From a checkpoint of a small transformer trained on Wikipedia.
Size: 8 layers, width 512, 8 heads of 64, MLP 2048 tanh GELU, vocabulary 8192, 30.5M parameters.
Architecture: learned positions, tied embeddings.
MLP neurons of a small language model. Each row is named by its layer, matrix (up: input weights) and neuron, and shows model dimensions 341-511. Each number is 500 + 50 x the weight over its row's rms, rounded and kept within 0 to 999. Numbers have three digits each.
A block is one neuron, or neurons of one layer that tend to fire together. After each block is what it responds to, as a language model described it from the Wikipedia text at the highest values.

L3.up144:596431508539480497555515411447479575411405550473564504422404483571539525550589461529502464503565446518503489510448532570520449558496457525526555465546443546666506537506581548439447569474477469561593453520477517432506507496514542493464583517568537565497477482518440523499552446442460468432541471529472523529543462463513495576521524414439552443403603537510524486620489602518527425470460518526444489508466452566517494534541574515529500531492391514447555487519405539409516556497444472422438506539506460584450559567543
L3.up482:460488485548484557484541447529488470509446447453508435365558551554476606526548471476548546430449547483518395491493579516595493521497498634551445537463471477504509486483501551606496453467511561528475552625575536491472441566509527438491505558477466436551428501607521485430511594500498481493509538553613411508507445481451459555539450528504600475420575528533457514506507505510475428474523498546543589489498517524494453468452480488541451537441510509552488514604473548496489524512397501534609460434449492437529501479502
L3.up671:515432511524544440603594491501448474468484415503528487539499355546375490493502513514542511523507548493542452563529495621540551546509588580559544495522461467499544504536615484453489595518539462518610486563508478451467400505463481436465501500497544604567444474430513517421514535522462550450483625510459451490509536473486502581532585540441583458529589473481498539539448565550510540540516570453438322473469430472593426568464445508536503519544430458417484433466405495466549521476476503500429575546542513497520493581423
L3.up686:575488522587413475449415478470556477540488445506622561395454513549506465549477452502477370594506479568502520565548642540453458462557635394448443455473466506531462485542557459486458462505538490587502534515413421540492489514367551499501529545436503525509467442563520558523461521439455454523535487555508453541465573554524495492516559528431599484497472539512490593462417396547500473568459482588490498475539494464489445505416562486564533516537504523424469421521396470454567488430500545442555512568538522525461516490425
L3.up1469:607498574549521499504547511526520452421429414506547527516440457511465480514534504466460507491507410647562431529500525619561516546522438437497518447498518431532529557534532487456466536458467479526613504538488442488473447525469416485471615424472458589528422405548557440456488507465411448433500484484515435515474440397548476593441507504485512440585487524514513507493480458501492449418529516514491481492477480489486442419458479499535469644554454479442508397543397545533493582449415418558486586540553464546452494508493
L3.up1512:451479548532477545454495514425531479418459523528514540512538458511501542529535460442398490630520517507537452453484435502537482528438480509547478512431514499530547530622567566428409626502462475588510436501527497452538381453643493493533509466550479583506533457521509457467543462476506458496557529567450448550544444482430506528539432483451531462451532519426536574574497516474504488565525463523479450506496441519529495495633515411509484506553390519400499477507447404467569659519511488513462453509495515544494486507543
L3.up1891:571574491462500461522490476477517498543447500507564515650502474483581519506539521505567475522517477508495463497502468580547524610566518480459491489445439530555610504504549479459490404421513487497616497506482493501526469436492426477534478518503500457561518535425552545467469586563569515579488494394498546460461608406442470564438552535505510470543511518547543569526529478552510624520483542518485589559462462576484425470434470460593511477527523465474487449529451462462409438537417485537588465518430528482405511474469
L3.up1999:512539463587448475521583505525567456576503454513395468536417502529523480590481472532497335518415428528482496544548472489512500524481548458544511499519411528505487533526569468578570478418495554584588414551451581504557526542441529493516550478448455443464495448462533460426502494474550535483508403491635492541462526536514563466411537490495510354546507478465556476482577453441562469552468479522444428500491580432467484517488499397457555551498461504550375480579439528503474547545556386495545421507494472482515472584515
Responds to: Noun after "the". The first word or word piece right after "the", mostly years and season spans like the 2020, the 1994–95, also guitar, need.

L3.up98:547556448400486515499454478476564520402532318505423464648422443492524439419458552541499552505508463483515525559407464483521504532420530521528494429490492511528497518508443534452443447444521524590511392462477575461508618451527480493507508522418410481542528531489538478533459579472562482604490481396551426500517573579439513500502515484496580528559526561531438432476522530450409454496502574498604519493538472421601559502553504561471527560522450483432427500559484476559503459376587487534491519489554452506478522405479
L3.up269:512511475490529551465481441524491522536529541557520519554513620477606544506492451586463457596461441485466521473537411486510545513473541524514538490528421423546562550511565534582416488528483556591432489426463408525480592482574467522442399483603391488555563514521486517504448562459494513637546508467540483486438560440470496455402465568426509504528485536507487472628516491495465468489534521499468459577565463531521513486525460538463529522429489569496478522529514544499533532548590509551474396594528413479605479498472
L3.up974:608516493571507608531522585520491417491538463488538443528512562493432529520495408487505517550488508419458482516471492489652547510450518535494478480554464499466516455506474479539473574604452533532418627446449442475484490398649513492438534468488402591571517515555485559495494511424459497532429480515587514471520449576461438523459507544508537488522551500608481539645427487545495569467463576513467520512393551488530558451516443486550555498502555494508549512566488585509402503473515504512542495535481506518494511461528
L3.up1104:656556524510503553435493510511528551528630471457443549591535530539506428549479447401539531546491511445502489485457511524407368491435351573536507496420413577513534457530489450528494603503463558533501429484484393481522564477489420504554513546541438532533413526462510563518519477454498460463573443471547517453419552490494584529530541566477501563501525521419531510527495578460460465461421584553473517500524480555496515490458408497458476470504509543558424505531484416474534564462525416533462545576530450552478483446448
L3.up1237:534393472516519571540541512481511462508425568415531458435477499418492476493477511514515492432564431434470558604523508507535445511459432481547559503468538543493502569508628430526423478524556607438509510413452430453540446553486491518487458537488442484483558493476473605480484619528466492544487555443465479419520476547461467509555442502519435570432501427490484526665494440533449478430482536545519468546544471460594511391576553554501397527531573583493514456525533439432465407461541511546549489529484484462511487475512
L3.up1310:598472532495552441555499491518507445392501477500497549470441425497431405516485639574532555523572506533458404576475499510509568532455487571565521522513359557530597534582456486572529521558540516558523377509558557552525536447540455542557396507474459473480506495495520464485494569498599516420469444415523513566536531566430527524505472552475506494460545571524590532507428530473531523476439567475536528521549558444476512452478478592530465620555517540455537486506527475516457459526480562531434435408476618518450406474419
L3.up1474:628578544528547510495527407507432501524481459510466410388540464528518462527528476469577504529508453452511515455515542449480595528544513544547535386536463476529549526549453417536481466548466541533534426490479573465486408562449463468426519481495469469454499524536443542569472543437512405553424444534575506535502449553454345540473561443481475576457401525537486488530438433562582557496486547501417544460440482361453469531476562497529585533505469536475522483502516482472449557463517451577505482496634536443483455568398
L3.up1518:549455487425577559548498480512461498461515469468499472506426420611405436481469522497543507469494549429529473496455500587593482475393501546537446583501500423486502566571470481583499557528506507573478490530502490556495449485531522479486520439458493527497500524393512517508462595490503538461469582484521485530526585521506505440568453556508443524413537451459411523564447557554588512524462512466566365681561441402487579495584448544543399644526567579463545510488459455523598513496520472548475526469566495446496467449565
Responds to: Abbreviation periods. Periods ending abbreviations and initials mid-name, as in St., v. in case names, Dr., Mr., Jr., M. S.; weakly other word-piece endings.

L3.up303:602423592500417446523532493519507489475465415483531387495449572534555471514424468443442460518445502504508438475455492356463526530538573538552481580479513430384517438498515558478499527520495452571527553555514489498530534440504441443516480527410413578478484546465476478525504446517518572479533547536527507539445519427595540527494482535447472422491568620476538530508617546529606505488490493511482581489508565528543436398544524505630423577410546537453571498470462502501543506509522494511425518534507512612432514536538
L3.up407:527489465491595382470517534557499491487503550596466498532510483506528461543594510537468535540541484444389462409463455498483477499433471610445552434557540514505526527613466547588445519584421507612572419511543473529428507502462605518476458514504407476512514494414523493522556441512488451400544527532515525460488550401498575575558482559523505520460455528571487615483554445477620507501497464394484447479471488544489539507466476435539479620505498484492535517475502562492549538493456491483432461549487442499521581484466
L3.up439:573497441482497451457461635544463522582509524534535463553530457536524522466537419522524536452609576615415456530437473510430476386613536491424438489462499545501445534497619436542486500527462471562517446470546486470562588480485550504460549475508461569437447590490558488519430504468514453502468464590555445458500428532494453456385451485491474539495444450416553496539525447516555451455528486563417456476471505489574496550488483519511509587492553537527578493425478447429400413589474474626424525527517476418423444556473
L3.up643:528406540411466468474591475517447488510466428505510494520466530495461493457599542545483584432592483498410479500518428504508468473516488470404458440502465498514504379572542428562571521489450442513538491448514473409518421414494481458381555503551459495466624517563463538528463505530540466522535483575514474439483463539565469450440451551473480547415524351485488481520528430545524477526438516553433522487474443459547627495476461496592487530515520451502475471500522482438432447472488493530463669534439507439595420503515
L3.up650:590405515453491482532442501567498491466486464544439436542490450569471428529478511559487526565536548464431489510423503465511471499550523509414571440504490566545488459632538514560521486482450518517564522544590489547524400486433633534458490425510436573579522488496497536470473389505553464417526566578481543486479542365410565463473496556486528493508447525475535493434492456534558481516434592481532439495455561539545528453501460439470409560476458580472555514527558441502502435392445521498483517520419423551444537540519
L3.up1096:585421479530516449568541439505551507417524495547426521557511505497454511489419426472543487495541529452460579486514463470476515531485589484441579487448456593508534462606484473485472514453515468551522416612572481559601492391546576562433548424487518516555467464482549474413464425501535519446472526608433497535488540569496517523547503587564506399462351510408612545541457429460517564590490491497497473501501481481557489410457561541473513601455500508391587530529488546566551445441455452545526474531448464570460500519507
L3.up1661:546471476490536596481465469481505569516528503440468489479569469535451551419486459590430434517495456535453420574528497552506498509490557543437528502562446597460468585536558479545512501556503502490504528581539385484564492464410554457542552419572572483463433455428531565516503517477514446567591450595575444480417450479496494542506522468487550551491513498496453485531531456564528518492538522519393451526582450567537411458496469534554506536523539470455526588447541496471494428509461432530534512477523478529506545504462
L3.up2014:508492550445467386542475437510533526503475480542533511585474547468444488482492501459511562624523477531449449516477502509586610456488532467398508454419466512464556404599535453486560497446500506451508506518508411483492540494434541394383605533532474536466564507461507489558412306517526506450471558550494465529570448463502575598472382524463430490442456497464634478529516468489555480508544440520484450482516414443438536477482458456536480535532515491538502467443488459525538515396529534572511483441462445479462477498495
Responds to: Mid-title words in names. Tokens partway through multi-word titles and proper names, mostly songs, films, books and albums, often "of" or small words: "Taking of", "I Want It That", "Goin' On".

L2.up526:474386469475525520463539439443376486488439574464512526518585488401522510574509468538493487530464509376619444476493517514518467446509507511502533483432457413525463598433556419525489457507579506593495479433505444524459520553532460469528497494562510453545520473549478618534405572531538478483500487574550533535484530486466533519541538475497402445522571479434496514655539573531458430542387466446488507496459528515507543483418447540560507410517508607584406462519483489513532523555517575557501451432456402567451511522471
L2.up592:525511491451435549506579409484485489543433495492460478527511510492464464385496554572457450479469425463511501634390553546552479581533533551465534532380401509487524488448493372560551519480573473550442483503576513485524394453591526493566540507493478554577492470500483518434558513491514518475396516400404539500500473536519489462522484472516462411502499469460522558518505457466515526522442579450533488589505481461534528518494388547454526546460521556388602435516428432494532461478576445548492473483550481503517526512523
L2.up647:514482498482559553466499380514485477507448490550472490507501556521479448505519493559486525397504413374447427568521432555526547477514506531526548512559505501494515518500514425544418445558522553552465501409440549527467517504459487454509461492444444531476527475505513506464498635435513492615484431514483573433438509552407482528532519545446512472455594446469540525564452499516565526530453522503527559495529566432517526448510462501510536521522477522441489463540485433547483450418501526585555457464522352498414492514412
L2.up711:573496504531472530595512509508498526459507458521518540526524435435534470411539509542559506482482534464508543632383660513510511553483546500482522486415501457559510504492380470502463461473514510553474470512581490537498509499538457452496499626445483464553479502549528531539502510593566448481513473410421541407465553566440482538535437555513461517503502504488518390552412476456465499525452440428464403528540595454458547451492529496621538484428495506485493481457590374509502510423546527467489535476488381527506448531480
L2.up882:447518535467344531448550420460503453545497620456531473405477445526564544468509467497515469488453559531468530519521503498484452420552544424544523501453601485469484513492459493499428416560518413522496495484464497413563486446515531450551492506482500487485507544468515492520513544454477511393492463557552624542540517522511554542516546509505573484407548445559473511450498487499502509566429432431490497473471507543482417549523569505583498453463537451509516544586595496517552477567553472552540543535513541490565529560533
L2.up1037:450465450636501546561521484393447403489489450578450535494493461576528515531504512510483484535497532457474531548496514519436587430528512542509437507442498499493387566534465491529486547481528392507437506453445525454511470513588499562515571503557471530549489449581420471527476553463405356458492458555573511526527453469491573465422572521514592504422488429509466443412472478461410422545392389501568530510501565548470511477440513568440541556495614543546447452465606537577483501468479455585501531403537411482495562571562
L2.up1245:496512547499491488553426397550537465586426499522525598438522525554514524450474425540534526453544501437485516587451423562494524401473469453544599451466565505457489583517490523557498462505477457634477451405451551543479529431566443469505568542571467479448476555467566497508453476477537541601455473528539551424551496600489496519452517525540522541454503457490423512492433546481528499575503510454531469505538495501438622415547493561461542595596503526462507487487502380469486484528527442485520466433489430390499555520437
L2.up1986:592432492473437568481438465621549532444470545534533374467474488495463430454491493510560538487488511542437434542548435466365538521555563502517456505529528455460548478423523600484521434447529489553510403489458498528500387494575428487510466591487607479490514481482439467553552512558445555508520486515548463517420413540409520601508451496462427565542535448478566457548510503462536446576478489534436523464498454465499610504555538429470442554520519403433428598645449471415540573457478480475405462538519414440491477534431
Responds to: Abbreviation and ellipsis periods. Periods ending initials and letter abbreviations, as in U.S., W. E. C., Ph.D., W.A.S.P., plus the final dot of ellipses inside quotations.

L4.up1535:399532464416456539532503491443410464531551437549507474562581509537496523399535465423545459470519496511434530530514473533506535485532447592438491545449467485456516413505549522513452402455576571568484482589571490557414509470476448526492471468461512426541502554526469439495480493564505548554541527588450523534502509633463539429452531462471444550556489480555592459535478479454570496396451521583518561432600504507538515555574473463533531423535553577551389524530608449592592586486558499469502566453471497486562529414538
Responds to: Structured data markup. Formatting and unit tokens in Wikipedia tables, infoboxes and lists, such as row-start pipes, heading equals signs, and unit words like in or lb.

L4.up1086:543420531599508455506379510519489500492469611557512464525589510492550461490461478559531593505428490595451522515520553445466459544475503526436536426513467468582585545414541481496482490504448419502512469549508415501573477482569438501494456598475468473495359520454444443494518538566487527534508516509526510504532453468489493549581534592498487469486542512422428506390446602438478540520454504559412441522510550542536448486446454483553630611517491531486578492432528535454514485429479471596544528477492526446418578489527
Responds to: Mid-abbreviation letters and periods. Periods and capital letters inside abbreviations and initialisms, right after a single capital, as in N.Y.C., W.A.S.P., U.S., DVD, NZL.

L4.up543:510391641483548574572508525473479483491576499623394407505450551513412567447545539490448475511567449613541398535512427517530455511421481483492496429419467373540437470490547489484440484367494451481422422375392505546550504564476627534587491449514411479558523491591506493392529515575481537477483461494466434569477461443523543470482488500497482481537476387530493560549560470497487507510467527495468460469516541511448580470459502456451477511504519503498481569559351528507454524476486405577538530528501517557571461541492
Responds to: Head noun after determiner. The noun or adjective right after a determiner or possessive, usually heading an of-phrase, as in the end of, the following year, main purpose.

L2.up377:529518509549540433476504476541550510536475372541493410545502536570526467565463439484510500511533575509456453441436407488428480498545478514428549551516521469409540481583503470517529568516475500563566363500526398497487488450477598568453448448511523530483569501410448486516448479519508462423558473614481475530420546373436489518529444523559419470437563558436444537458533438550482535499525587555514497457483548447570439459365501472499460577501567523479515444493542533545440543485441493517507510523506444513457470553497
L2.up402:522486560583415464609473418504488521369533453429486655504538497512487458489527453466496463557551509502505484465497452455462509498631581525442557494464546540548548529515446536449528476455550524494528493581517483517540417539544479455493581531516535437574573552539415465474450558473479629499601524584496498532503493545529498469463459444508471497446407514470533478417419497531411532613579569478496536440448444511506528485545505543540512446534456407545602471447552522506419515470530466433515514415448419541419509541504
L2.up1100:526498472498532458430555556528529596423483442593514456500562479457504530468441507564516491482541453459502505416418405517481482471490529519409523500401495505595472488614539469533544429452453502451563419460504534462446557449487517504567557455399526537464483500479570519447466488542446468410607455574556481515515455490500509445544499591452455526462490431446520595468627442561548583453512513541516493462516471445478526517371548440486411563523466499484505521440501544523477445376454472460488552543524453444500495515477
L2.up1275:501604446495488497581444627549515455489443499494557595459569489480443502520513451477539501487486419400480602440514512478545547437465489407467508478476478558538550487527602337529631524484440571454516528497450441509552491461488468530534555433468480531539475516443587389493474527525497589463560555541424555535544540578465520534469593467471542455525552513448466602542479432520454544517513521459476526569512505488430481472490518515452495461435566501507485551455437458502450469569543483516600499535508390478570394517531
L2.up1329:468436471526517520503513521459509466452476494504556501513454562499493543416503521531507448566488505490460503553477576472580504466447519570422555507536443569475524535406515477497496493513486469497452558484521473511504525501477579576492603462336400458519550506456425563537569564548464487482495530493480556515490509591512496479474525620490507529543518424517401510457466454538447534494450470510498519446429514524434460496430539448516431552526503612547491531433586451506511421441534387530472540545552603645473574508504
L2.up1475:473476509532483424496510523500482500519500429480498466514415495529475511491453480510528469560579524510499513515470434491585540449535513533414573575562410551471495452572587422525513565464467573514550488508579509464369500589486513489353545461568478495492532492480502469554488383573399545459530482596410489533514521537438527497513370586496481455506478457423514459495505449550557495528454610494536427476473516462532530491471515534499450498535434578505548478575495549512423587375458500470496538564430450551423525521489
L2.up1885:519515469525431441450457526534492527509464464473475369515492435496497540533431451522522437604571499519480529376453443366491492444565485491466459534439467535480496521487570461531541615479448565491563482509538464461495467534527505541445492468597521525565469500462557478516475481504562465496582402503458458496531531466477467502455442541428603482438485505442452526487536503475473529512496516542412497586363577526464531516414420517388452605416519447495516529576487462424443432469514569540531534496446501543464544557478
L2.up1911:485525444568480540587502464532409542428473563529556396496535518430478521533422511563434533542408505502571557373508452453520499524561412455447491605428501437487430488453572497519597538467470599470656494446515543493542523485441614600513518530572532484595448492485527448385588491528493487513538475419534532398518467491539465481410508534551486441490543421431519553507429433512471474446542484528580502509520505504433492495524598602470531467428434483523486499584582437489499526445443518583566465436495494488460624508473
Responds to: Title-final words. Last word or word piece that completes a multi-word proper title or name, such as song, book, album and organization names, e.g. "Away", "Soul", "Sciences", "-ology".

L2.up3:524535423446531379538513479573460483483458519583434487504519464467510440464498450444475442430489394432492486529571463548594466463439489517517568524491541522515479494501612465480413509445537513548524491463493524380412439557517531486452575513547486542541490420410599498352389432514485528519464531461465544509412539549572506468564505568576471361486495570500436441528531547531603498593529523553462547514502444535411530535575431577482485543499539501519619651498430491650451398491453388522475562479514499481487528540483
L2.up313:500561496502496508613556463460512509533455585512511444531495532496588501526541549542558387456433491618431526533587492428433546461439500439557579412518525428419493570552562422558495529446545497491554597542516543464613509458499517549523569435531589439497438539490480549494483490407490498514395465531515484498538564499499562549512485538476489547490641499508661533544444437501478474629492454540445538537458448407502527514524523512478481546504431561590524487436379376510464502558514445442527550616522503435513479503447
L2.up467:565595503563529567577447484473527513456510442531508433534487497535438483495465525478429470559523431546467444541519410540560464501415552387443444453460454475480527533639636464464460552558502502604634501487476408401432496499439525564474540512487501531581472426506548426485483423444492529423522483411541486551422489526503579562473461566445490534521525475437503524594532493497497504447476475596430503471501523543542513468555489435483480574494500468474526474532432474490480629437525434460525590553533421510533475566402
L2.up559:580422518519447409479560478493491494527451430481503433519452487507422515538440491495534513496560513495594464596549579664590546527562542445472495470506475545478544571451503404505462487484564568515518523492453491501556437560501504481466558510508550382599447500523552479518473582513552501574552541428517526459472480517546472466419486467501522342474504483514555569512464491518512507487520526524550465503496453502544563394498464506453498570509553452410437465495399521582478506516405509485594495549428508477552488541470
L2.up1133:539560503470483535526576491565564593504480496498521429493475495491460495550517466500429449481547502486422415574505460514595492498500502441508459543470459548470631561577515477443441512513549506463434481523412501525496515537487585460530563521452500520520575523552543493371508493440494524558501525469478514553506621427491569459558478530441483397482468552427557529567505514541545520445455568546460483560526515514593585432468426496537515563498550481535489551533533547530472602532445556496552524437501465463468476596413
L2.up1344:512525441493467323626566504526539548604517520573526610509456485541471519465512506496495477521451441456486446558600527560546437444540480418617511513525518557574480528565548467495469510462530538560524445445486516435442454453540557432538569504462480528561466516477535525449453560434465517512491563502547453533483525567439522475486493515416564474458449564476488486545469489498491563608486498556378500531459478427526507457537562470456494596546426468496580468470504634453522411538489362543454491474549484477451476503465
L2.up1564:556466503441490392564508567439529535418509479507438441480429469509516513453451515498511461575517505402524474528534530544606459527503470483412456580462529517450498497556526482468485430401528595506409423512541461488478522568457534478573541573493543527525547396413530498502499540481457446591527574465525494543487525572533553415594490530494475565455527512502489477489510512528496449438482546417465428488537454494547492517448400506547492525457538441491533545459506548518457538588497531473474509510529508542430405495442
L2.up1876:533517463445447418494520417441509567519466488447492469505628475451505404472533482532507501497583420603573499562555471522550397487480564493533536532488442522454552514507567399462384431537456480490563445497475457518455428523538528466551495548457491533471532535555469578379500483493538397542583515486554507414454571426543476536433481480504485519470421534515370536465453479483532539530490593488530496439485422492504472468477571467531523554512541383468586425493540508501450510546495422499505480523506398515459630576528
Responds to: Word after a determiner. The first content word right after a determiner like the, a or his, chiefly "following" (the following units/season), also most, work, years.

L3.up11:523519553462464522499475575496414443490472566492562522530490436560517458420493483566526410489608483515527526554489527619500559454554499508561411568439463520518501499538413547444503495518551473505530483580427427470543509617389613536457440493488534367497557530528405503508472553505557431472437480467472492577537516487469490552481432587477544594548515465533503497483467395519400564518461454451542524469542500459513451546521501508534444525414459470545435430501500473436545565507498533458504515506422526502530590479467
L3.up77:512538486491474482509453440599506536409482461527517553477406460487489531367505466429557533513560465484548520526428496537562583606376583555493471415475483539569473389527434546467534534440432492516480607478540479523520598457507564538607583500412506551603565542495595443615528478433500508492505495566482545483463435565474567516631496500512462554501501532567544575522509496525456504491587487455651393406464473535511501488543495437524556535579481514488631498364502530473536601470517532482539455478493537382539444444467
L3.up228:475486525445496418475478552484492480446557486555541452490472532473476466444458491525445555608499512372528491529466547533522514429578559439582500472500530578466566491501446499557572537448489493579556469458556540541507527410473526441474585387503520549465472488611537446563552523458474426578562481522467520482413469395541456533583526535437453507508537497546432501509465488499453499553523521512474504504440439545521481528553484606553565492544459529495505424505455542494541494462424472508525588455534483471433450493477
L3.up771:540570520468454459426534495430470493505358495600456576506502425516472430487534450541534477525559505524555425525452467544571521547536536470485488419482494398529543538509530485451472453480508561489439503419560549577544614571530468484596549446495544454497569492521576584557592457420512487548569490482570499505562458517535544498553550489562497458462495444582461534401460451456571373461502462451488657489571481537579506460499446539522567414489523465521500502466568488531552537494470526466491437466564544436483401435532
L3.up867:466460627585575462401488501477552591584510506538510433539453501574522484529498500515525461433455474496535468482524507475542447556425512469452483467514521451548492465431509575535434473526534480395531537505492467490526428576590562513491585516518573459521513538528586433509638426440428460440481455526391562548518527590445522533512572520481462437579421467499480577467371521525479519363520436514461410501478490596524505533493461439601522529521453528501439528493522395478521535536383514555338540526500466451539525463505
L3.up1100:480537489409435547511550398533518512542483501565471459488463555545372553504475472461561511474475603512483371548564505433503442515448546442492583560559560396459491493485510572475494441510563531451466489383479516433484488508545519482394508429477520495519534515523489491499531523489468485493595461494523496515434546503469552518540461410511457627503451489472443527582438526556369533530576490494581519464466598486537450404498487447561470406472494447514373512532529469461502476511495501534484494609559511483542520468431
L3.up1354:570502503376512456491479515475513535470513497525492507565477496525519448483524481529458547568491449470593499503464494503503480520462457487566461480424569452452425592473617415568501461545472527571443506536542518497488540526520448418564481454509478520443446557542500475576552500484501431523541494536579458567433614518447520506503402483561483549485550525589617565431530472548433474552571527349550521448509543507450558534467528545580550491524483498499542518575546560460448452501606530486484490422563486491524547457506
L3.up1678:518674476522423449451485608536473528507435452455537531494536521475468461459484518484427531467452461453533498461485571469514474514451598551511472496531500536532655489536550486550578435552518466483500443554431458508563472542447516467428399579328440495595378486492463482515519552589492493459456555526540535519474533559544496476565489528438478529502552476343523446496445499472532550494561469504504502564499462475541472566492534500405454565511535533496556505453472466470487589453557456428504526538470516477607451528523
Responds to: Unit conversions and "at the" phrases. Opening parentheses before unit conversions in tables and infoboxes (mm' ('in, lb' ('kg), plus words in "at the end/time" phrases and row labels.

L4.up323:567465495552479482511576509410528473474578449498551458535529418512509474526502474495498428597466463487414522522500469461544637505480574533383632525539477481498479483557522425539479583496441540542501467504609409470426458446563556502447548522545436515415554480553429463505389516571506555457571494601500514506436425451407530502535427477445564411474491569394538498481583506575551502601478550464477511518475551426501589460378405493391448509474496554479487584436528543473402455427444431549476550544488467556457438570539
Responds to: Mid-title capitalized word starts. First capitalized word-piece of a later word inside proper names and titles, like Society of American Arch(ivists), Child's Pos(e), Master of None.